From a checkpoint of a small transformer trained on Wikipedia.
Size: width 768, 104M parameters.
Architecture: RMSNorm before each block, no biases in attention or MLP, untied embeddings.
Training: a variant of Adam for these matrices, 775M tokens, 12117 steps.
MLP neurons of a small language model. Each row is named by its layer, matrix (down: output weights) and neuron, and shows model dimensions 256-383. Each number is 500 + 40 x the weight over its row's rms, rounded and kept within 0 to 999. Numbers have three digits each. A neuron's up and down rows have the sign that makes its largest values positive.
After each neuron's rows, "fires before" lists the tokens most often just after its 100 highest values on Wikipedia text that the model never trained on.

L6.down1438:489489498493532508457510540462524526577509435489511533469429470505458468516457532513474504555531550471551436523474542436520482456529534542485579453436523463501449503480454442507448515499487525510512537456450563505560504460448522487529475442517469513575458601487475541495491487530482452590470482472481510481505489509539404538540536527413519502534570518521509534464472545594536466494460
fires before: " |", ".", ",", " "

L6.down1116:484524535495494416542497506567435533539469468454484533469558560503497525510578377568482518582503487524503475537510505438534475546534466503515561482515505563481566501518509535518544476524494485493529470436474482534552529416485484480505476490474485456482473489531508438535474461518537450535505525579501496521534494577446518540482470517596474442543497487503471509470497491482520478498466
fires before: "20", "19", " |\n", "=", " "

L6.down1632:486491457458490510507523426515539575439457503430542528468595510460510474468421538535436529505492544502522461538442483434592492514510435529527462501485525495504489504545489403525475466509491487488500551459493501569555552479559463535496497417431510502445503476481482517495501502429462477492484465527439464472493489480447517501498422502418516533452542546455462501597445481493447536508567
fires before: " ", " |", "1", "10", "0"

L6.down172:481506468507485490503479524519534513546496464573524524468502520581477527444463488517537424449549503491540473494492557535475513564452411497492540431485568436468441482481488504532538545519531511493499452515463526527543607578558477489511600539513480529563524497481489488479457549495467486508506516459604519477421521514506518494490429486458482498477423564542471479520467539526460497501552
fires before: " |", ")\n", " |\n", "–", "1"

L4.down837:430527518523495482506476440492506503523431427474443498480474503521536510514491403507526412580493586474457474443507492501523523496507472429477542425545499557488545495552488511487526434502513454553460435511516542497523504419496498494461390531530451490533523518455465495510480527531511473455447550598559506477367485484537537523456483458500441493482451514539543450533558497507501513536504
fires before: " (", " "

L6.down580:542515412562488415541514431492520522508512545536414514492470463588510518443540453507462511512548519501469474494458436509503472555453553457506556497555519457517513456492475554479541421489544530534578475516523480518515439542481545443491501490488537470499470511546555468487537506466445507524518549509520500456484592481459503470505485507607473592467440561551497479513514496581467516501533
fires before: " |", ")", " (", " (−"

L6.down1530:534491434482528481551471537486482531504445467491507489499531455474503458529499494472472440510537474519549487524477545472531460525548545462495609436527478437456413569482496428500469533508501583472502551507527489516544532498399483496503507492512512442434521428404504574491452448512485501528457430518467456544527489525506470566483467539474463547534451445557496477515477547439475501474507
fires before: ",", ".", ".\n\n", " |", ")"

L6.down1237:524449514555449522557517492530458485463548442436452445544526532557526466604543444514516486516544543415535481464504473535513467505457443451542486493445495479451566484535466456456525518523437553470475503537509542540513433539428448446497439490542523451513496456419506544478469449514521468567551570426476546471481478569559476566471538547477526571516501560536483559437514462552524475486432
fires before: ",", ".", ".\n\n", " on", " and"

L13.down1012:514463511505494518537480494436485501485500575520510493467504524437566470472485523542402484424447468487572499456481527482451480501435532458499528508457424514475601541522518491502510500523569502461516580516480477518510468474512482523477514568519440511526562491499508527488512475441480482482479514506544594476501502498470500516537525496491528502518524517503496514472504490464517561431544
fires before: " ", "20", " |", "19"

L6.down1207:449493453565537468482470507493443468556398537561501536491518508508434494469470389501531494468578528448507434451492518485577555534459449550520493513510470554506474544508493552471461401493475504474472444449586506459472525534510470514525571539489491517496528524514476432561526511478444427467492459490504483500466496567484578452485469515576456493544454565543489479474518415565458531480477
fires before: " ", " not"

L6.down492:477485497463507495484526549473476417494468473502482462460617490499533512498456522494432502471495460565540458481476485534544509522532524499502440488548546425507488516484508523473501490580541502441483533472521560621428512521494547476479509521526535500472503557437556501489491473463490426530460535549519463545542531435505509467486486439486473542532496570518529509526557532519485502487556
fires before: " |", " |\n", " of"

L13.down633:486524474540540541463497524475494554518437475513465430432564534491568506430527498534488433506502556494495496524546423565489548542543447509512498565507543552503516519413490464545555492477431507553499549488555564474472469447500468496456497520481453490524542471491541480525457529528493588511464522556513523458462505535473434498471547447524512553486513511460599527463483480522503433530481
fires before: " "

L13.down1270:464499552469510475484519545503458533469494537453546504491532557500483489495471476474505493617471473467531487502503473464496545495491504552421506528525462484454529576521518555510466477425577504485511545526478505445517613436544592520532538548509539440506525471575511543511466460541475468531449559477564480422491479450503480526439455477499502467514489523504499483503444453473424511482485
fires before: " of", ",", " and", ".", " in", ":"

L6.down357:505519417509511496514445607518569551470482503482578489536513515510477527443545505524559415491504521566533572494492459419495490443603538475466559478502521472479506510455477426490509498470440457530508465468414540517479534430509491447546495490485505566475480508532496596455528501538487441516496509543488466497623462396485525515507541513476527511552452492495486507500448550434514472518482
fires before: ",", ".", ".\n\n", " and"

L6.down404:492388571476553433465499468514508542526437489464441540520469483466526462405517516471488479491518477490439558516420533531482541524525476504515474550485491519521493508485471445487495498497535509464541488542484539518465440497449488585469467405488490431506482439504549479483534547452483545493552498487526410505491453562530520481512417465517454407530483446493502543504501539451527521455558
fires before: " |", "–", ",", ".", ":"

L6.down1544:552442493517529480497411546542453432515471518527616539472408494487437546468474485433491455533530506482490433539493431439483462477485563484555575473485523493486465446491530477502511508455486479512524507514450482536525450471457515476554505451523509485531404532475522535387397446507488560573488521529477493511522509478534467493547489533573477445518482429463450469532465493442563476443473
fires before: ",", ".", ".\n\n", " to", " and"

L13.down1756:453547566514559499506504436615516570460518513516494489527560530513590510549518555557539507523495497554466443424438531560504520556470472528502533454470514479521514500499502499576576489531484596575513480543540508494522462456496485494518499522498517526509509504459522467416504539469577552468486484557505462512515500518506474452532505513476494538542490600514412516478489471516557455533450
fires before: " and", ","

L6.down1363:517501517478548541441550435539519477462491511497436523452478507516536483546488443407505459532524466417525491539505460574505445501563507523453435466497488545503560522527457514493562504438525563459473528555553462485452492473539472511508518474491471523496548495504548385538435501511532508466505535531502463609437498559470568482478446560544534461553527503554487518515535551466479499478480
fires before: ".", ".S", "op"

L6.down566:480515504520491460465536467513568530483504572437530528490500466515477491417540597479402460454487466483497446462522436515469542532545496511496482498488575525543474488515516480505524479506518501431503518483513471536524468491514530483434489494465459478533487518468477566478516448521501514485493503525504464490439483499523513484560534507525440578527524555540504521531532525543466449530499
fires before: ".", " |", ",", "–", ":"

L6.down1550:513492591476498516526558527527461459468528407510465516498501472584471553482472527498532417465490501554480551470466576530546406516504546485505509494441441496546503477506511524485504482460534463508460529497562494493481505454415507467485519537499536509516465505482477494449472465483533497500570542531467566453525485543476505493457508504529512490534474572527532559454493502515521525534444
fires before: ",", ".\n\n", ".", " and", " to"

L13.down1477:506565501492431498455513448523494500504504523586461484442448410554544519535519561526445552523425473522506468455471522449504549455490491519564447428560438512531449497588438455518561451474582476536500506505481470532432445434533495503511477485506512471475527472546470478527497491527513477567483490544472475547490414468598488542487546524530513550543511491468493509534541477450520451494560
fires before: " |", ")", ":", " "

L13.down1597:527557471509445476515475522538470473486500490544485482535551471533477497501576509540488447568404498541553582490502443569443484506476511448479469550483513516496556558517434508491508467529510510457456470514535487440468509522433530490506487518553424490498467481465482521464477420489491486460508577498420549514474525451504507525441518472528405466489435521483444586519504594517465491465505
fires before: "20", " |", ":", "–"

L6.down1037:433442458545527500562507584527487496486480437463475495451541528460473532433529431504541433514591451452476531456516432473552536423555458504474558528530587445490504556555448590489505494518434528498479481491469553551527541495540585491438382530508498463521503486489465494551482480491458510456509507481541474501524447496487453514489466428527507516472519441532490456533488540466454518553462
fires before: " ", ",", ".", ".\n\n", " and"

L6.down1219:469509436496515410525523552548554450546411457459502466502541528405455512500526427539487529497597537453558424516479438576502504550510480444537470442501474485476450584510497561434486461590391563522506464488479485417540520412540555512466448544581507484505480524527474526490468484401506463550489508499579513506487569426581515404543492527509467526477428524536519510530508455532535566491466
fires before: " |", ".", " Liberal", " Independent", " Labour", " Conservative"

L6.down941:504507497455533515495559517500568473475554499536543439520488452474569521494521538495488456563479534570447604567453497514536513539531490530488440512491490447543481518456523446533518529485547478466494518508574518544544498517568509524428579468482433525480602534434521440497457538471542519450517429433529473514522497495546501520514449533523507515446518540559494439524549539510467533554561
fires before: ".", " |", ";", "1", "9"

L6.down935:480512400527502512478571491473513521543518490479506454555474503487503535493436476453494544490441479434477538481470482491563450578438520493468571473481504454502449488513498522454447520447538384465489469480541504527484463401513448446481506520517462445477528524492425494477532501493493460514489530536532548480484516441454524488521509566564530586470518473511510548473479479490494556455446
fires before: ":", "–", "\n", ")", ");", " ("

L13.down66:519523515484519547496464506503474505473569509504470474527453515574503510530602558554493467500422437521566494456467511502514456454518517437511463509510490476517518518451528501431480528547476508488528480571503451505440496504560479527517532492437471481514498457503498562443519508465439485535510506436452470486474484495546501526502523511450531505503549465443441516540505496457498503492442
fires before: " "

L13.down956:501544521478490528536528466508501469491491488499486488548544492576464450436528488457529460420510467542538488548528512483437547519490548479559487525412490531540505516520448455494484472519558584557465463457531440507504481526428507506481554481526550555466464424522445535432575443484523431496506501484518472549454527499523467529506459460568512514513595495527485544479456421544446562501470
fires before: " |", ")", ","

L13.down1231:463550557492411492492456551541521560453464480474514492507524542563551445525449593510508440542472437504454512484454554504449471527599521532525452457536459523503428498512494553477538483460551527517474516519523553526465478439470483545463458531533554458527519506551545483526486469486589427535507521564483436495548488512474504514432390508492452436495453577437539484480506556523488510473485
fires before: ",", " of", " in", " to"

L13.down194:472482513482445443534489484498521550545508474488472522497479475430521559506470538461561521537498472467493527537483504525524485529526514526487562494421576485511535523525484494463459500486516527548517421471456469479516482512494463472457432454528489406509516571492474511549474482465547509453515468521487512492543421518548463543477464546463505483445455492508542458488486638438506476447493
fires before: " that", ",", " to", ".", " on", " \""

L6.down428:509613583513474483562555476478486458482535469469452538524456462500515549489520419499495506424509507452475424456464528474549475566550405454498498514447425484461532506422518500496561437579572567518456386529461491541549554499467529496438467505471472552483498535439542525503465498439471470522464504475457428547461438625520506500518469525578479502465491541547549491472484520481446471507525
fires before: " ", "ising", "il"

L6.down1785:507468439500510478487524397465495515547602467486471534498500516448498448500471477473470534503506585454524450493483582510429510493485500513484479502446491478496583565577482501560472549468510543524460565450550469456540501494470504571388452491495568568459498514412484446433529490460536534428521481526474486466552500505500586503495553477441469492435476472485533576500447470581522491519516
fires before: " |", "s", ",", " (", ":", "–"

L6.down1228:530436529513459449559473496474500398549411561527490439456471474497462531500479503505531492485479488416541469551486497548516476545542510541495513540567520470471499556573569546427432579562485510441485477523406497532386530522513544495531526473486443515450557518443536492515502526518517463540512507478516491444471591562471503514479500454479536516562432497560533484477545505498447490499526
fires before: " ", " |", " are"

L6.down885:530477454474449471596467572526500517480465565504488508457565560466532452482448515465436529522454452487509490460446519407477454541512549531460476460521495561514491499480459548495525555529540545591469523565491485517479496484446526549512468494566542467492490448447534478537499548486529547529527469494439473533518541560500432506441502486455476475555435472483504460566474512495461492519498
fires before: " in", " on", " as", " at", " to", " that"

L6.down970:517470443487489487471503519554466561491504512504579488556497510487496499550450511469513504512490508529498510507464456558394564555469442547477491468473509487529475482523498525527482510520524499496520497515507450564518472524543511483494479473487490531559510476535534464434429516539592482452424516610506498573497481454473529553559395515553584520575459449512485462471517531517422472558470
fires before: " |", "."

L6.down808:515497491489475490481547533455544533523520511491529444501488442604477460491553496464479442480498442468538463496549481537471461458557518509465499545480481488466498509534573513554422521485530567561406537429516432503548495531376434533457517564542472529485456429502441512496458470575555500384492519503480435478526501564553493499496451530592493471517552521464494494476560496502520463486473
fires before: " (", ")", "%", " (−", "),", ","

L13.down51:456482475496465433464486470495545485525541513457462489468457487499525444465493518491499482467464490509490476481453497508484435446376506520464505477493451436466504502520444511466493475520478549505525523581485501520518479503504477525474506502462492534492550504476562484490484525501510536513471515524478504460464509484526437515486503544493483439471446466500517436487508520520541488515492
fires before: "20", "19", "18", "-"

L6.down364:484514469505475504449435457481559493488415478521486464528544475488544525555474548514472513556429555484551485502464443497480446556573473495491516490527460452472463565510434495472530525532473515485514568464467473474555500533496502450529405422472474522504439452434531526469497455526498464475572548517470514372512470529455521529470539500522458500527563554431536500502497464498491514485538
fires before: " |", ",", ".", ":", "),", " ("